python train.py --n_layer=15 --d_model=768 --n_head=12 --n_kv_head=4 --head_dim=64 --d_mlp=2048 --vocab_size=8192 --activation="swiglu" --norm="rmsnorm" --norm_place="pre" --norm_eps=1e-06 --positions="rope" --rope_base=93000.0 --rope_fraction=1.0 --qk_norm=true --attn_scale=0.125 --bias="none" --tie_embeddings=false --parallel_block=false --init="normal" --init_std_qkv=0.0166 --init_std_o=0.00304 --init_std_up=0.0166 --init_std_down=0.00186 --optimizer="adamw" --lr=0.000497 --beta1=0.9 --beta2=0.95 --weight_decay=0.27 --lr_head=0.00436 --warmup_steps=433 --schedule="wsd" --decay_fraction=0.665 --decay_shape="linear" --final_lr_fraction=0.0 --batch_tokens=65536 --seq_len=512 --doc_mask=true --train_tokens=900600000 --steps=13743 --dataset="wikipedia_en"
MLP neurons of a small language model. Each row is named by its layer, matrix (gate and up: input weights) and neuron, and shows model dimensions 528-623. Each number is 200 + 20 x the weight over its row's rms, rounded and kept within 0 to 999. A neuron's up and down rows have the sign that makes its largest values positive.
A block is one neuron, or neurons of one layer that tend to fire together. After each block is what it responds to, as a language model described it from the Wikipedia text at the highest values.

L3.gate271,191,237,207,205,224,192,212,194,194,187,169,174,201,180,186,175,209,181,200,165,216,186,180,183,220,227,201,222,232,211,179,225,221,196,199,197,209,205,184,216,188,254,211,207,238,173,193,194,229,202,180,217,195,170,188,169,203,169,179,163,202,205,214,209,196,241,204,203,196,195,214,205,197,202,187,213,212,189,217,198,182,221,213,217,224,202,222,182,205,233,232,197,201,205,197,196
L3.up271,197,227,201,203,209,206,207,198,201,183,178,169,194,190,192,175,218,170,217,142,223,177,170,211,233,225,177,214,238,208,189,217,230,186,217,195,184,201,198,229,184,248,197,204,251,169,197,204,188,218,180,199,208,184,187,172,196,201,196,183,182,201,227,179,188,250,190,183,196,188,222,193,188,193,187,196,207,214,193,206,180,222,203,216,214,195,205,191,213,250,222,205,222,185,182,200
L3.gate1383,179,191,170,174,216,194,208,206,236,186,165,159,197,240,188,177,221,147,163,186,222,243,190,224,198,243,202,221,256,154,203,206,196,204,221,192,159,224,203,199,199,230,184,205,235,218,201,195,201,225,223,189,211,152,191,177,205,172,183,193,206,194,201,214,193,208,202,216,165,205,219,160,196,167,199,196,172,200,193,195,201,181,209,208,209,208,189,208,196,185,197,207,202,200,194,221
L3.up1383,203,195,204,162,216,214,175,205,202,181,178,179,223,187,212,184,211,182,167,187,238,202,185,199,212,190,222,223,239,187,203,222,197,195,170,181,189,169,228,205,207,232,220,205,238,216,233,188,204,227,234,193,207,196,190,202,209,167,197,183,216,185,183,183,180,203,217,198,175,213,240,198,199,213,206,214,191,224,214,205,231,185,207,221,196,182,230,171,206,217,197,194,215,186,206,224
Description: Standalone numbers, mostly 28–44, in pipe-delimited stats tables (standings, player stats, vote counts), plus some years like 2019 after in.

L5.gate228,180,214,188,200,203,189,206,211,205,197,157,238,200,225,201,227,188,201,153,225,177,170,204,182,213,244,214,200,184,190,208,201,183,204,198,200,211,172,200,184,207,225,203,193,187,219,212,190,181,196,208,209,156,197,221,179,210,200,201,174,194,200,179,153,213,171,191,218,200,210,200,216,177,194,187,181,205,207,163,203,237,225,204,176,157,174,209,171,229,190,196,195,198,207,188,189
L5.up228,199,177,209,166,226,192,224,210,202,179,228,160,213,229,199,215,200,175,181,171,172,174,200,194,186,210,216,205,192,195,178,197,229,178,172,184,235,213,200,232,218,197,197,184,198,203,176,214,185,227,232,182,232,173,220,186,160,185,193,183,237,185,177,208,220,199,192,196,215,183,237,177,201,199,236,221,202,198,206,236,205,232,205,197,214,191,200,176,161,241,190,198,193,183,200,171
L5.gate898,195,238,205,186,201,196,191,195,181,221,207,247,205,202,209,200,229,183,195,168,195,203,210,196,208,177,174,203,192,225,206,189,206,181,212,191,175,223,214,210,174,215,170,178,207,218,191,195,229,192,219,225,216,194,168,204,197,222,212,218,207,208,193,182,192,188,197,187,222,172,239,214,232,179,213,223,181,193,198,206,197,223,208,224,218,237,194,201,200,203,203,196,188,201,183,179
L5.up898,203,196,216,225,221,172,212,193,196,203,195,209,189,227,208,208,213,249,213,201,203,202,147,205,180,188,202,204,159,181,212,200,182,210,179,195,171,220,180,240,221,191,210,225,215,201,189,175,184,205,176,216,192,199,206,219,179,196,177,244,201,189,247,196,226,208,214,190,215,172,222,196,187,198,204,202,197,151,219,227,218,180,192,204,195,230,208,207,201,178,222,155,182,198,179,192
L5.gate909,181,190,230,222,198,198,209,199,201,162,199,187,159,180,189,152,212,177,162,213,185,177,226,191,212,211,204,196,213,217,254,220,239,205,202,207,225,213,180,213,189,216,185,199,173,212,239,203,250,187,229,199,233,192,183,232,202,197,174,206,191,219,237,220,236,204,172,186,199,203,196,245,213,241,210,205,203,229,225,201,229,181,208,180,161,187,233,220,164,167,173,210,176,160,190,201
L5.up909,226,191,209,200,243,209,195,200,198,187,171,171,190,234,186,180,197,200,209,223,219,195,197,196,207,207,164,161,168,188,210,173,215,186,175,196,189,212,226,209,207,176,191,195,187,195,239,180,187,219,203,193,204,190,215,198,182,198,186,184,233,163,152,177,192,211,192,222,201,239,202,194,192,200,203,203,208,199,188,182,215,179,213,222,215,182,195,204,220,191,222,227,210,211,184,186
L5.gate1013,200,183,193,216,236,216,161,207,223,209,199,210,201,220,206,188,189,163,193,202,196,180,201,206,207,213,193,172,191,220,197,206,188,172,222,166,180,157,208,200,185,190,199,184,198,183,226,224,182,203,165,196,209,213,189,193,170,210,162,215,198,203,225,171,203,186,160,205,212,194,177,199,222,206,177,200,169,216,195,192,187,188,213,230,190,176,211,221,187,191,203,209,186,178,160,165
L5.up1013,175,178,189,216,193,209,175,220,171,193,235,195,186,196,177,181,222,180,251,219,221,180,192,189,227,223,188,166,219,197,216,218,183,176,233,206,211,221,196,227,204,217,184,227,200,175,219,220,159,209,192,200,174,210,168,185,196,192,210,235,246,161,214,194,194,229,188,185,237,208,200,229,222,227,166,204,216,197,185,189,224,212,217,214,208,195,254,207,198,217,238,202,165,143,170,199
L5.gate1147,177,210,205,188,176,213,196,204,246,217,187,212,207,200,230,216,181,235,227,178,195,192,222,210,196,205,198,187,183,204,219,190,203,171,193,225,163,201,186,170,177,230,217,215,176,209,210,191,182,215,211,175,240,193,216,202,212,243,225,182,196,244,213,180,203,196,174,157,186,250,229,179,231,184,199,177,201,165,209,201,163,195,209,198,224,231,219,204,213,206,225,228,172,217,211,210
L5.up1147,177,213,184,208,250,181,191,193,206,175,186,213,203,167,182,179,213,200,190,192,188,173,185,197,211,202,203,212,193,198,194,200,203,201,214,205,222,196,196,201,231,178,189,172,205,210,214,197,185,185,188,215,202,204,214,169,188,203,172,238,205,189,232,198,210,169,204,224,208,249,200,189,217,181,183,212,188,209,154,162,256,218,212,209,170,213,236,205,191,191,157,180,188,221,202,196
L5.gate1307,204,184,236,214,228,198,198,201,214,191,199,166,234,227,219,193,185,170,182,191,206,187,189,196,207,215,228,213,225,174,173,234,183,207,213,192,197,198,203,191,199,161,192,215,203,186,174,183,196,178,225,228,223,199,206,169,170,178,183,196,218,193,224,175,220,217,214,176,188,212,183,212,216,195,175,178,195,205,177,180,187,180,200,159,209,202,222,185,223,204,197,198,191,192,217,167
L5.up1307,211,201,204,172,162,242,214,231,205,221,176,222,164,215,186,214,219,208,235,154,191,204,182,222,219,205,215,175,196,230,232,199,225,180,180,172,194,175,225,191,187,160,200,225,216,201,209,178,218,213,183,171,198,206,193,181,198,172,206,203,193,205,201,165,198,234,159,199,212,246,177,192,204,199,197,208,156,191,174,223,191,161,208,230,240,191,193,198,188,181,216,203,192,199,214,220
L5.gate1523,169,188,200,191,200,196,197,155,163,208,220,198,229,200,216,177,192,203,231,194,211,195,215,196,189,190,227,197,186,226,209,230,167,204,162,230,210,207,191,189,183,220,224,199,216,214,224,204,181,192,164,164,202,166,192,219,176,177,191,179,211,232,198,212,154,185,232,203,226,229,230,202,201,203,193,209,196,210,202,166,186,191,242,229,208,194,194,186,181,184,234,210,227,189,246,213
L5.up1523,202,155,240,221,188,224,181,210,255,172,180,192,181,184,180,211,213,200,219,210,202,201,202,234,209,207,189,206,192,206,215,189,193,196,194,188,195,219,198,196,214,209,209,204,205,172,203,236,191,212,217,182,177,203,185,184,200,180,156,209,237,237,191,165,193,221,256,197,181,220,197,176,212,238,188,223,183,190,205,217,187,194,211,222,194,200,223,190,182,229,175,219,185,157,193,197
L5.gate1810,235,189,182,208,193,202,227,186,206,211,167,175,201,172,220,198,163,193,201,228,212,209,203,228,233,198,186,188,181,204,181,185,199,241,186,188,193,207,217,217,195,212,213,210,218,168,192,208,188,231,212,196,192,210,224,214,194,247,226,204,187,237,182,212,205,196,198,203,193,202,192,201,205,222,182,190,211,192,175,190,183,215,222,174,172,196,193,206,192,185,248,206,190,183,205,174
L5.up1810,211,209,172,213,198,164,211,195,186,190,202,193,176,193,181,192,181,206,200,218,178,205,177,228,181,191,178,188,216,191,205,214,203,206,233,212,202,209,197,184,189,184,224,212,193,171,225,182,204,198,200,156,194,217,208,199,182,208,232,197,184,194,196,214,205,213,187,231,205,197,189,203,218,231,206,205,215,218,208,190,165,236,182,180,195,219,204,226,187,190,200,160,191,206,206,196
Description: Word-final or inner pieces completing a split word (Regardi-ng, Cle-all, fa-ç-ade, cab-ine-t), and the second = of headings after election-result tables.

L6.gate584,147,215,181,199,187,202,201,182,202,211,183,216,203,205,222,193,213,207,203,172,244,202,233,220,196,188,189,191,176,205,158,193,177,189,234,194,201,163,246,193,170,203,236,201,151,212,193,203,205,188,201,197,188,204,201,202,205,199,192,192,234,239,209,201,194,218,211,200,180,209,198,143,203,217,177,208,197,213,209,207,191,218,204,218,176,191,193,202,164,205,206,206,195,202,219,200
L6.up584,192,199,169,158,206,212,155,212,188,207,206,229,207,222,207,199,182,195,230,223,231,187,207,175,182,190,169,173,201,234,166,202,184,225,214,209,203,208,230,163,178,226,188,206,204,214,184,154,208,194,215,186,185,200,195,205,206,181,201,225,235,224,194,193,180,203,193,176,213,196,195,169,189,226,192,164,228,237,197,197,213,197,224,199,200,218,188,164,208,184,197,197,207,214,218,210
L6.gate1146,183,220,198,199,163,178,175,181,170,168,183,169,178,231,175,186,202,208,211,183,219,201,206,206,208,164,216,201,206,220,184,184,201,191,187,235,180,212,219,220,215,216,197,180,155,215,212,208,193,191,201,177,184,196,203,208,209,203,189,174,165,179,180,171,214,185,178,175,195,198,230,172,226,190,157,169,196,210,208,188,201,207,174,198,225,177,176,218,201,193,213,225,154,239,179,185
L6.up1146,199,200,180,218,234,207,228,195,228,227,149,224,242,201,155,159,254,192,197,206,164,178,216,196,178,218,215,125,181,226,202,189,199,206,185,197,205,192,191,181,188,236,224,215,188,194,209,202,237,221,215,186,198,219,192,191,232,223,204,230,221,204,195,211,212,201,221,204,197,201,215,191,175,202,206,212,204,210,220,201,220,196,205,181,194,202,200,183,202,212,163,195,198,162,176,208
L6.gate1328,170,206,208,190,195,193,224,187,201,202,193,242,195,215,233,245,162,190,192,194,232,198,167,212,195,157,178,197,155,185,192,201,203,192,199,183,207,185,234,224,203,206,210,196,194,204,215,215,190,200,188,205,219,164,180,197,228,176,218,204,238,195,198,188,175,212,202,212,221,227,202,218,224,173,165,242,219,196,193,183,196,212,188,211,200,160,192,208,187,207,166,193,166,182,227,200
L6.up1328,187,205,195,191,184,198,184,234,214,194,213,198,188,179,212,199,218,193,273,188,166,186,252,218,198,193,172,180,203,204,168,169,205,202,215,224,198,212,176,203,217,236,183,196,180,234,213,201,222,211,224,204,186,207,202,224,204,202,209,211,231,192,208,183,180,182,173,175,205,195,177,205,217,221,224,173,195,214,220,203,202,197,182,222,208,237,193,193,193,206,204,201,215,209,218,199
L6.gate1819,178,215,206,205,189,217,177,197,208,190,172,251,217,190,206,197,207,178,235,177,195,206,213,182,195,213,191,174,179,183,214,183,222,186,228,207,219,188,221,202,226,181,202,208,187,205,198,199,231,160,214,188,191,196,180,190,200,186,197,174,229,190,214,196,212,166,184,221,212,229,170,207,189,199,215,201,201,219,219,190,194,167,194,204,164,182,198,211,198,172,247,172,182,232,192,190
L6.up1819,188,149,211,227,210,203,211,181,237,237,215,221,164,201,216,184,179,184,191,186,208,200,206,247,172,204,211,234,188,232,181,196,183,183,205,227,200,203,247,193,205,199,222,214,220,186,198,214,183,225,238,159,200,210,178,199,216,200,206,176,227,210,201,182,187,173,172,215,221,219,188,204,208,203,218,215,196,197,186,203,219,213,167,216,235,195,206,193,208,223,175,213,210,179,211,188
Description: The second "=" of a wiki-markup section heading at a line start after a paragraph break, as in "==History==", "=== District 10 ===", "== Television ==".

L5.gate130,178,186,173,195,222,183,212,197,228,227,186,202,185,230,178,195,205,192,202,173,171,183,209,193,217,186,209,151,209,217,224,217,219,201,211,192,180,199,199,207,188,209,210,202,193,183,203,203,201,208,186,156,226,173,229,209,216,204,201,201,217,222,165,164,188,214,212,177,245,238,171,172,205,181,162,248,207,173,192,215,179,206,217,224,204,209,213,220,185,198,200,199,185,201,182,219
L5.up130,199,210,260,219,213,174,181,191,208,184,202,177,214,199,213,211,212,206,191,198,199,196,211,221,187,235,219,217,179,188,196,208,211,160,195,176,236,172,232,188,178,167,144,184,202,182,185,170,217,189,183,191,230,220,211,168,185,232,171,216,198,193,225,183,194,189,192,191,195,162,190,199,198,219,192,221,209,232,252,208,193,198,186,198,218,226,200,188,183,169,227,220,220,191,197,168
L5.gate142,187,185,229,191,202,184,190,183,191,217,187,194,215,183,225,178,207,204,184,240,229,218,202,206,178,185,204,236,226,213,207,186,220,186,201,206,157,201,228,194,219,197,169,224,213,176,256,193,203,206,197,139,175,192,215,212,246,227,186,218,199,243,194,195,200,216,191,208,161,178,227,205,195,212,205,189,180,226,206,156,231,190,196,196,191,229,192,188,192,176,172,200,220,198,208,226
L5.up142,237,212,191,201,186,213,178,219,168,180,190,193,188,200,185,215,202,210,158,198,214,203,163,177,212,192,226,192,236,210,182,214,191,171,209,211,186,226,172,217,191,208,226,221,179,248,204,174,238,236,191,196,219,190,199,195,219,183,176,211,229,218,210,172,200,219,177,186,173,207,180,186,194,215,207,195,164,237,215,214,203,189,180,222,208,215,191,216,237,169,169,190,224,213,218,162
L5.gate445,168,217,223,200,180,166,191,210,194,192,249,186,203,204,234,199,201,204,231,210,215,198,224,220,201,218,193,208,222,230,213,198,194,213,233,206,200,187,205,179,204,201,218,219,210,194,192,203,179,239,175,203,190,196,198,165,203,174,202,241,208,185,206,218,181,204,196,203,199,197,190,183,220,173,159,178,225,201,237,193,271,205,209,203,198,222,187,205,163,167,148,158,196,179,213,192
L5.up445,181,191,160,216,185,194,239,196,192,220,170,199,209,228,179,188,203,209,188,174,190,198,236,216,185,171,167,171,164,201,214,186,225,163,220,177,208,177,238,220,217,186,204,162,217,200,211,229,172,186,203,211,181,205,186,199,214,197,188,193,216,183,170,171,181,225,214,205,196,188,193,192,176,178,185,188,193,199,202,194,229,157,204,190,183,194,175,213,214,210,230,196,210,216,235,193
L5.gate707,210,207,213,183,210,193,192,198,195,185,202,207,237,210,217,198,172,184,206,170,200,218,174,180,200,191,223,208,201,153,195,169,225,198,213,182,244,186,207,179,185,227,203,199,211,170,202,226,166,219,196,206,190,200,222,205,207,194,193,212,199,231,179,162,201,175,167,191,182,179,169,223,208,202,223,252,197,202,222,199,207,226,199,223,212,215,182,228,164,188,189,205,178,202,177,174
L5.up707,195,211,212,199,197,196,229,187,206,211,198,182,179,228,265,221,230,222,195,166,226,188,214,154,195,205,177,195,195,202,196,180,192,178,224,205,196,190,188,214,176,196,205,204,189,214,204,212,237,177,196,206,211,182,193,200,195,183,192,185,206,171,197,186,195,211,206,220,206,216,207,205,202,180,231,212,169,178,208,187,218,166,214,224,216,221,198,233,223,168,180,215,170,182,213,171
L5.gate835,182,222,219,218,196,213,154,162,231,238,223,182,208,169,190,185,187,204,173,213,205,195,197,218,208,200,210,188,178,211,258,193,200,191,185,194,201,185,213,188,219,186,231,164,237,188,177,192,183,217,198,153,233,175,182,217,192,224,195,187,236,169,212,204,195,198,210,206,182,208,175,186,216,182,199,219,216,218,170,214,209,185,209,180,160,221,189,210,171,175,200,215,226,185,198,202
L5.up835,191,206,187,220,175,187,173,187,175,202,170,160,205,180,174,178,231,208,163,194,177,201,178,195,195,223,213,204,204,227,223,188,160,223,194,178,212,179,217,163,190,181,219,181,208,191,186,177,176,212,175,159,188,166,167,209,194,206,204,149,203,163,192,207,209,243,203,205,157,202,178,197,209,192,180,192,228,238,203,221,177,204,215,178,184,216,228,187,188,195,207,224,229,182,208,203
L5.gate989,181,200,186,198,207,180,229,204,211,216,218,208,196,187,228,195,246,204,238,195,188,245,223,206,189,197,207,182,200,200,214,195,202,198,216,216,159,200,175,212,185,213,215,199,190,166,192,198,187,210,190,183,227,202,211,204,208,184,186,228,197,197,184,210,196,223,205,170,183,204,191,163,218,183,174,183,218,200,199,211,201,196,175,218,234,230,183,181,190,182,186,188,212,180,199,204
L5.up989,190,197,151,185,202,191,228,204,174,201,196,199,188,204,165,188,225,177,198,208,202,221,200,171,182,213,228,209,251,188,207,176,212,176,165,190,217,205,179,162,200,191,194,209,258,200,211,197,217,183,202,175,185,147,176,232,239,195,200,180,186,227,177,201,214,192,215,237,244,189,180,212,206,205,194,168,208,216,179,192,225,187,188,181,170,210,201,208,160,221,194,202,218,228,212,239
L5.gate1819,159,197,186,225,222,221,209,207,178,200,232,229,216,194,191,214,214,222,228,177,181,202,185,187,199,214,217,197,201,201,193,225,176,154,205,216,188,187,195,218,210,195,200,236,159,215,171,200,226,208,215,189,193,192,189,196,224,176,189,187,186,194,234,212,211,206,169,184,199,157,187,204,229,180,213,207,219,176,204,168,247,200,232,195,196,246,186,217,178,212,234,203,173,204,209,177
L5.up1819,214,212,199,239,196,192,202,215,206,184,210,187,207,192,171,200,228,196,175,193,229,213,211,209,192,210,217,209,196,183,163,199,193,223,194,191,216,213,210,187,199,187,217,181,169,178,190,182,203,199,175,196,196,189,216,188,221,167,177,186,189,201,223,222,200,229,183,196,192,175,234,222,237,183,195,162,205,180,200,232,188,143,191,177,189,179,173,182,206,195,180,219,196,226,202,199
L5.gate1884,175,205,201,212,186,233,161,217,211,202,211,201,213,220,224,201,196,221,198,241,176,227,200,208,193,195,220,205,207,222,166,213,196,198,187,197,201,197,213,214,194,210,179,198,226,178,174,214,214,220,204,196,226,191,204,187,217,165,186,213,181,209,191,190,164,245,176,205,214,220,195,176,209,162,199,186,195,198,211,208,210,187,225,211,224,187,195,185,201,214,214,206,185,230,190,216
L5.up1884,171,225,202,176,144,214,193,234,214,193,171,220,217,223,209,219,169,212,245,186,188,215,194,172,214,205,180,198,214,209,163,221,222,212,194,225,144,197,217,205,174,203,188,201,209,193,204,175,209,222,183,196,195,187,185,191,195,166,212,177,178,182,202,213,199,237,173,179,201,196,202,170,194,193,215,222,206,175,182,182,192,201,215,206,183,217,197,207,169,184,229,207,239,227,187,227
Description: Mid-word pieces of German, Polish or Scandinavian names (Frank-f-urt, Wars-aw, Götaver-ken) and words after "German" such as federal, Confederation, Communist.

L6.gate1206,207,177,187,194,197,232,175,194,202,221,189,212,199,214,215,202,246,237,219,213,212,176,227,151,183,211,206,223,214,206,214,178,222,221,220,200,215,227,183,226,184,183,182,186,227,193,225,174,227,215,195,184,222,224,187,205,228,223,199,181,208,194,195,175,147,188,170,183,208,205,178,173,201,189,197,219,193,200,152,229,200,191,247,205,213,211,183,192,183,179,199,194,189,209,188,198
L6.up1206,214,154,235,186,210,199,215,203,207,182,222,219,204,187,171,199,188,199,184,181,211,168,197,203,243,181,202,203,214,212,196,236,201,181,183,209,199,171,214,228,179,181,200,194,245,196,202,227,207,188,220,211,162,216,219,212,219,215,192,230,205,239,218,185,225,170,229,203,229,189,205,202,243,204,212,212,211,195,190,174,234,218,232,197,202,184,189,189,204,223,163,179,198,193,191,204
L6.gate1298,210,167,244,186,182,197,183,186,212,197,190,233,188,201,210,206,203,243,224,188,181,227,239,182,198,189,206,184,187,250,228,179,197,155,197,190,171,232,175,227,170,169,217,206,210,200,190,193,194,207,202,199,157,179,193,205,218,189,187,207,228,210,202,203,195,204,192,233,216,208,209,148,194,191,178,199,225,224,195,219,217,185,259,193,184,225,208,208,196,172,198,188,188,189,215,227
L6.up1298,181,181,217,169,179,242,210,198,205,190,230,205,205,209,174,206,177,212,199,185,243,212,201,195,209,181,170,205,191,188,212,181,221,196,182,210,192,177,218,203,197,186,209,184,228,200,220,204,240,216,199,170,206,161,196,243,223,185,214,199,212,191,189,202,218,190,198,187,205,206,184,193,175,193,193,244,198,209,154,195,238,205,232,198,180,220,230,179,176,188,189,164,197,210,202,191
L6.gate1478,181,205,209,197,181,176,221,200,178,197,166,201,218,219,186,194,223,158,194,217,163,185,185,184,192,142,216,200,228,186,203,187,175,196,180,172,199,175,213,178,189,190,194,212,144,192,175,193,216,190,181,184,213,203,202,203,184,226,200,208,207,187,204,160,203,214,194,200,188,194,168,184,213,158,209,188,210,243,196,199,221,191,227,185,199,227,204,182,193,176,209,164,192,186,201,175
L6.up1478,189,193,193,207,169,215,203,207,181,214,210,215,198,220,185,207,197,244,211,203,196,160,218,207,220,208,235,209,203,183,199,218,199,146,201,238,204,179,173,205,197,170,212,211,195,221,164,196,196,181,222,187,206,208,199,176,217,175,198,212,215,216,196,187,202,180,177,167,252,227,162,209,239,208,203,212,214,228,189,186,187,198,227,177,195,195,194,177,207,187,205,170,186,201,247,195
L6.gate1920,164,197,221,193,183,190,209,206,163,188,178,202,220,202,226,241,181,188,184,189,214,177,191,198,240,189,204,200,180,211,261,211,204,203,205,195,229,204,236,190,205,191,200,219,164,216,208,210,207,163,204,187,235,213,212,179,196,162,216,215,197,185,215,227,287,243,209,181,165,219,193,191,173,185,242,199,178,187,167,221,211,215,241,243,209,192,189,196,159,181,167,242,178,162,199,221
L6.up1920,206,229,214,187,239,231,172,224,206,196,177,200,154,212,168,169,149,185,176,186,217,183,202,220,189,173,225,217,175,192,189,218,191,213,213,212,246,229,238,209,219,190,191,206,200,192,235,177,194,260,169,211,174,185,193,216,198,195,203,209,175,191,214,214,212,202,232,180,196,202,189,196,201,190,194,208,200,194,178,191,216,187,229,178,205,202,205,178,207,176,199,204,199,206,148,195
Description: Opening or middle pieces of German compound words and surnames, like Bun in Bundesrat/Bundeswehr, We in Werke, ler in Roehler, plus "part of".